Weights of a small transformer language model: a variant of Muon for these matrices, 173M tokens.
MLP neurons of a small language model. Each row is named by its layer, matrix (up: input weights; down: output weights) and neuron, and shows model dimensions 32-159. Each number is 200 + 20 x the weight over its row's rms, rounded and kept within 0 to 999.
Before each neuron's rows, "fires before" lists the tokens most often just after its 100 highest values on Wikipedia text that the model never trained on. A number after a token or word is its count.

fires before: "==\n" 20, "\n" 19, " and" 7, "===\n" 5, " in" 5, "==\n\n" 4
L10.up207,192,166,152,197,216,232,207,172,180,182,179,226,232,206,187,197,163,205,208,184,170,186,203,214,196,181,184,163,213,197,212,202,204,183,209,227,200,210,204,248,177,198,224,189,173,238,198,188,219,191,233,172,199,232,225,181,169,235,213,227,204,189,212,196,183,184,197,211,161,159,182,216,186,216,199,193,200,208,199,199,198,216,183,186,211,191,192,209,197,191,207,204,202,189,164,198,234,201,189,229,233,202,169,180,242,191,212,198,204,230,184,206,179,236,173,184,210,218,206,193,220,197,219,201,195,202,186,166
L10.down207,168,190,219,213,209,200,225,204,222,191,189,188,193,222,165,235,189,210,241,217,219,223,207,208,187,214,214,190,221,175,215,184,186,211,203,241,206,212,197,179,181,202,163,178,228,198,199,213,194,210,179,203,187,231,205,191,190,235,231,208,210,228,207,189,175,237,200,224,184,183,188,186,202,141,197,169,207,180,210,186,180,214,218,192,172,213,204,208,201,190,219,198,205,199,218,214,194,217,198,186,204,196,217,205,208,186,211,242,167,224,180,173,208,206,158,199,220,191,219,202,198,170,154,184,213,235,184,168

fires before: "p" 17, "b" 14, "wn" 13, "per" 11, "cc" 7, "x" 7
L6.up268,159,216,180,205,187,190,191,205,167,205,209,214,204,193,202,217,166,215,237,208,177,196,202,205,200,174,194,199,205,206,195,201,205,198,159,203,181,195,201,254,182,173,208,220,212,226,189,214,205,191,172,201,188,204,221,235,233,223,194,199,201,202,213,207,195,199,208,209,214,173,197,204,207,185,191,197,213,206,188,188,240,188,185,180,189,160,199,186,241,181,193,240,198,194,228,198,184,234,212,219,195,184,195,245,185,212,207,205,202,192,217,204,217,203,191,188,220,159,185,197,262,213,200,197,224,151,167,227
L6.down268,206,227,237,185,185,190,184,220,211,194,205,234,217,228,143,216,172,205,194,197,176,201,228,201,200,174,185,195,196,174,169,212,205,214,208,180,197,194,200,207,194,203,187,198,199,201,203,206,192,200,187,202,212,168,232,200,237,194,173,207,205,231,164,193,162,231,173,173,186,183,263,200,218,168,236,184,187,152,234,223,195,226,159,194,185,180,189,178,202,167,206,215,168,197,213,193,211,194,234,236,186,166,212,227,185,208,184,187,215,238,219,228,185,194,183,219,224,187,173,226,200,186,185,189,209,188,227,245

fires before: "st" 19, "n" 10, "c" 9, "t" 8, "du" 7, "fer" 7
L7.up297,159,184,214,235,198,225,228,201,180,224,169,216,174,209,194,190,200,201,162,173,193,216,190,209,147,221,200,201,170,186,212,194,193,202,201,223,228,180,183,204,192,203,205,208,188,148,177,189,170,179,198,223,228,207,229,173,204,177,197,198,175,182,186,175,220,194,177,194,180,184,201,196,192,188,197,189,212,214,202,214,169,188,198,208,202,224,176,193,201,209,194,233,187,225,201,179,175,177,199,194,208,208,199,226,208,202,211,181,206,159,170,212,211,189,193,220,206,172,217,199,179,172,202,239,193,158,140,214
L7.down297,193,165,212,190,222,220,221,213,179,181,202,247,222,208,210,231,187,220,210,196,221,184,198,218,204,212,249,202,182,206,181,181,227,179,200,239,202,192,179,190,176,217,172,204,221,174,179,191,204,203,208,200,225,183,172,194,200,199,179,171,207,188,213,194,167,215,202,177,151,175,151,222,215,226,179,186,204,172,178,192,193,192,201,162,212,192,190,217,167,245,212,218,202,228,210,176,184,166,228,187,187,217,191,198,203,198,179,171,181,193,210,159,169,195,202,174,224,204,208,199,192,190,192,187,226,202,198,209

fires before: "2" 13, "===\n" 12, "==\n\n" 9, "===\n\n" 8, "ed" 8
L7.up429,208,161,179,190,196,245,198,203,230,199,170,219,211,204,191,178,199,188,169,202,174,192,230,224,161,203,209,205,199,225,212,207,208,152,216,182,201,184,190,195,200,223,184,214,200,211,228,173,243,205,230,203,199,222,196,199,216,208,231,199,204,230,182,180,220,197,170,204,195,223,174,210,190,191,190,208,166,179,205,194,205,195,155,163,210,210,209,197,166,240,221,214,224,211,215,199,213,203,233,200,171,203,184,199,211,255,240,178,196,213,190,195,218,169,218,189,180,198,215,200,198,233,206,170,232,204,178,219
L7.down429,196,188,200,211,193,198,217,173,197,178,180,204,199,177,152,219,238,200,186,186,205,196,199,183,198,197,192,164,187,155,194,181,202,168,183,227,199,210,162,201,197,182,193,208,234,225,241,220,198,226,208,211,192,202,195,214,231,228,207,220,184,204,206,190,192,213,182,229,180,214,228,189,202,197,217,216,189,194,201,210,161,237,163,165,178,183,204,198,183,218,205,243,177,201,204,204,173,214,223,222,191,205,215,198,198,225,238,212,213,231,182,175,191,168,165,170,241,163,240,202,212,193,222,185,225,185,210,222

fires before: "t" 25, "n" 8, "ts" 6, "th" 6, "se" 5, " H" 4
L3.up197,209,194,228,222,214,216,185,191,185,175,167,213,163,193,198,213,208,215,215,149,215,194,206,236,207,176,215,163,197,192,218,190,184,207,183,197,189,206,192,212,188,224,240,182,184,199,158,193,191,193,202,208,208,175,228,190,168,220,193,185,203,185,184,200,187,186,204,177,178,149,205,162,182,160,219,211,189,199,199,195,197,168,196,203,221,186,198,214,209,206,231,217,200,224,185,210,182,210,181,204,192,220,191,181,199,197,185,218,234,201,181,189,203,180,195,220,193,213,207,235,178,195,185,214,190,197,199,212
L3.down197,218,190,189,196,210,186,215,195,192,196,213,216,145,220,194,192,193,223,186,185,223,229,200,220,208,219,222,167,195,198,212,198,183,215,199,176,193,237,162,214,217,179,195,173,180,195,194,188,199,191,189,180,210,210,167,200,155,199,150,191,228,200,199,188,217,206,201,216,198,199,196,196,181,198,229,180,199,210,214,198,177,188,202,212,206,221,162,209,172,202,188,220,220,195,166,193,219,222,187,157,188,209,232,179,167,203,183,232,249,194,223,182,198,182,210,186,219,249,199,191,211,219,201,186,186,220,198,183

fires before: "ess" 16, "rib" 16, "in" 8, "ath" 7, "ed" 6, "a" 6
L5.up355,204,196,215,257,199,192,177,218,184,219,186,195,224,235,185,186,217,232,205,183,192,222,144,195,209,181,191,181,220,216,226,171,213,179,187,199,214,213,208,176,200,174,175,257,179,204,229,173,198,173,189,192,213,211,227,200,211,211,222,172,168,168,188,201,210,193,211,223,188,184,214,215,182,175,181,218,173,171,199,222,203,182,203,162,197,163,192,233,227,217,205,189,214,194,191,219,177,205,214,192,193,183,170,186,211,193,169,207,207,187,184,183,226,186,219,207,216,248,227,214,159,185,201,169,206,200,206,218
L5.down355,204,214,210,228,194,156,210,162,183,221,214,205,189,225,180,202,184,230,224,216,206,183,215,214,207,186,177,208,157,221,254,193,194,232,200,196,204,213,194,202,195,196,186,213,223,215,231,160,251,201,198,216,218,182,167,186,211,158,201,173,227,211,204,194,210,204,167,197,182,214,184,193,201,203,216,196,165,174,216,198,204,194,169,204,171,182,209,180,206,193,199,185,211,178,199,198,223,228,156,208,225,231,193,239,204,186,186,169,218,204,209,196,220,203,197,195,192,206,192,197,203,185,240,175,204,210,163,166

fires before: "==\n" 16, "==\n\n" 12, "===\n" 12, "===\n\n" 5, " ==\n" 5
L7.up285,200,179,176,214,206,202,160,197,168,194,169,242,209,183,198,215,209,164,186,180,174,237,187,227,160,211,180,209,208,203,200,215,217,191,174,201,217,186,187,219,184,150,205,207,205,235,217,198,219,218,192,221,188,192,214,176,202,229,203,225,178,186,223,185,224,186,205,209,207,188,186,232,201,184,203,177,176,201,229,174,234,221,178,165,193,214,186,216,189,195,213,198,183,171,202,160,185,238,224,172,207,177,193,209,239,195,257,210,203,219,207,204,210,211,186,179,232,190,188,200,208,199,212,218,200,187,187,202
L7.down285,205,168,188,174,197,213,181,231,155,213,190,201,194,232,177,224,197,226,159,186,199,183,203,215,210,214,190,185,181,188,188,222,189,222,205,217,190,217,185,183,176,159,216,231,198,180,197,200,202,221,178,178,235,175,172,188,243,207,190,181,205,217,254,227,180,199,219,184,169,215,226,180,208,160,212,197,162,212,230,234,209,215,189,195,226,175,234,205,202,183,160,187,156,193,204,207,209,202,174,214,196,227,185,213,196,212,215,161,189,219,225,202,191,185,193,190,202,223,188,224,203,206,213,200,197,247,212,171

fires before: "all" 21, "ath" 14, "ith" 7, "a" 7, "s" 5, "y" 5
L6.up582,199,203,190,218,185,201,211,200,170,206,194,189,217,210,213,235,203,206,173,179,207,170,181,229,172,177,175,205,194,229,219,172,226,205,169,176,191,224,225,193,208,184,153,207,190,193,169,209,226,212,202,228,193,224,190,170,208,195,234,185,190,218,200,222,200,197,190,218,232,209,189,192,190,201,170,184,156,207,242,190,204,161,187,162,213,193,202,194,203,230,223,227,203,184,188,250,211,192,227,214,198,215,186,185,205,217,183,226,177,187,196,188,211,181,210,188,229,181,220,217,244,185,214,156,216,204,198,204
L6.down582,228,170,202,173,234,192,175,194,219,216,224,204,211,208,171,184,201,226,165,184,212,198,182,198,193,198,191,214,215,172,214,196,173,171,188,152,214,176,227,175,195,150,193,197,200,190,205,174,204,211,192,179,222,204,209,250,176,201,219,230,265,221,188,191,203,208,177,203,156,185,212,186,198,213,203,196,184,179,203,193,187,194,223,222,215,169,206,190,183,184,213,202,179,195,208,207,195,164,223,236,194,197,207,200,198,201,245,211,215,168,237,197,200,192,214,190,194,186,196,210,192,201,233,207,187,194,207,203

fires before: "in" 23, "b" 10, "ric" 7, "s" 6, "ad" 5, "e" 5
L5.up235,174,220,175,178,201,228,204,204,227,215,172,194,212,201,199,214,217,195,211,176,206,206,220,207,210,249,214,171,226,203,217,176,188,178,214,176,207,189,161,179,241,188,204,233,199,191,230,213,203,218,198,175,158,204,205,173,200,200,235,201,226,161,192,185,223,246,218,213,197,193,233,183,207,208,191,210,192,160,202,214,202,202,197,181,202,219,201,187,222,262,193,219,224,197,197,182,192,202,206,183,193,204,198,175,172,214,201,193,173,215,173,189,225,220,207,210,185,187,200,153,208,182,156,205,201,204,224,232
L5.down235,203,203,210,200,198,169,222,210,232,206,214,193,202,186,193,205,207,189,165,167,178,196,218,200,190,228,220,211,236,182,191,199,211,223,227,236,208,212,186,176,220,211,186,209,212,200,180,205,183,190,186,204,191,168,187,203,173,197,202,211,215,216,196,203,173,201,208,194,232,175,189,194,178,237,197,182,189,207,204,174,146,189,198,193,175,236,211,164,183,217,202,204,163,200,172,209,193,148,193,205,188,176,218,209,175,193,195,206,187,234,212,169,185,178,220,223,229,181,232,175,202,196,218,231,211,213,177,209

fires before: "ur" 16, "ral" 10, "er" 8, "x" 6, "ction" 6, "ure" 5
L9.up81,206,180,203,160,149,216,193,186,212,203,230,212,184,222,202,206,214,203,189,160,193,240,213,198,200,199,166,190,210,187,266,186,226,213,214,221,222,172,222,210,196,192,211,215,187,185,144,202,209,168,209,170,192,200,167,205,197,203,207,218,206,186,206,194,208,150,218,208,218,192,192,226,184,192,207,209,213,209,207,193,254,199,196,185,239,162,202,215,220,195,181,199,205,236,233,204,139,178,193,201,183,186,212,171,214,231,213,198,207,212,234,189,205,208,199,212,218,195,175,175,208,186,186,206,209,179,204,188
L9.down81,216,223,168,182,223,211,185,177,215,199,225,212,190,214,221,181,189,195,216,201,177,191,192,185,167,197,206,189,210,181,234,163,220,248,197,240,217,198,200,252,178,214,227,215,207,200,194,194,181,193,187,217,201,249,193,188,157,194,202,188,195,162,196,190,208,170,221,205,187,198,214,190,221,197,206,195,251,176,198,193,202,204,223,218,194,191,194,212,186,200,203,187,194,208,198,207,171,196,149,196,208,201,186,202,220,176,194,242,199,225,226,228,208,241,207,179,207,176,180,225,168,160,202,228,190,204,213,238

fires before: "ond" 35, "ball" 7, "ur" 5, "," 4, "ure" 4
L3.up162,190,179,191,208,184,190,219,229,205,176,171,240,196,202,166,180,213,220,194,170,161,225,182,189,203,199,159,212,186,216,196,210,214,210,167,198,181,180,218,203,175,225,241,226,201,212,196,221,186,228,173,173,202,203,216,202,189,178,245,230,193,185,188,181,195,189,231,224,197,153,202,211,176,241,205,220,186,186,190,182,174,205,200,196,201,185,191,225,195,198,194,157,190,196,214,201,180,177,217,194,212,239,206,181,222,196,218,215,202,199,222,185,195,181,152,192,185,220,195,182,189,213,181,198,208,205,205,201
L3.down162,187,189,179,217,225,231,171,187,200,188,189,203,170,231,212,207,193,200,175,190,171,192,197,193,196,214,185,186,270,199,157,219,189,198,183,198,203,187,197,199,206,163,200,190,182,212,225,199,202,213,226,209,205,222,200,244,192,201,239,203,204,202,214,227,215,196,187,233,193,215,208,200,209,168,195,194,185,203,178,167,209,202,208,204,168,203,203,153,245,245,177,200,204,216,202,204,190,227,239,216,145,196,217,245,224,205,200,207,218,221,247,169,202,193,195,160,225,208,191,183,177,204,211,183,212,209,204,221

fires before: "n" 13, "a" 10, "an" 9, "s" 8, " with" 7, "e" 5
L7.up649,196,209,183,186,206,240,179,188,219,181,206,207,237,202,172,202,204,223,181,177,190,212,210,188,243,183,200,208,202,224,236,177,219,179,203,201,207,235,165,210,208,211,213,236,231,179,185,156,220,177,185,187,180,187,228,208,246,219,196,175,198,196,189,199,232,180,207,222,203,178,200,187,199,248,227,233,230,205,178,202,202,218,227,216,205,214,205,193,211,187,215,205,167,194,191,227,195,236,197,184,212,185,221,176,182,183,171,197,170,235,204,212,234,246,201,193,191,204,198,221,200,186,191,214,207,214,229,200
L7.down649,198,217,210,170,221,191,222,207,175,169,183,199,219,208,200,169,160,209,192,221,192,230,194,228,236,196,205,207,169,187,233,170,213,195,244,205,242,163,213,202,185,185,200,189,253,182,194,241,187,211,220,221,170,221,203,229,170,217,194,214,174,245,163,183,223,189,187,201,214,212,180,177,219,229,213,226,206,205,197,201,151,197,207,213,178,168,198,158,170,176,183,202,199,186,193,178,217,215,218,203,229,215,215,209,175,194,196,190,229,219,190,223,197,185,202,234,190,205,214,196,215,173,199,205,200,216,175,220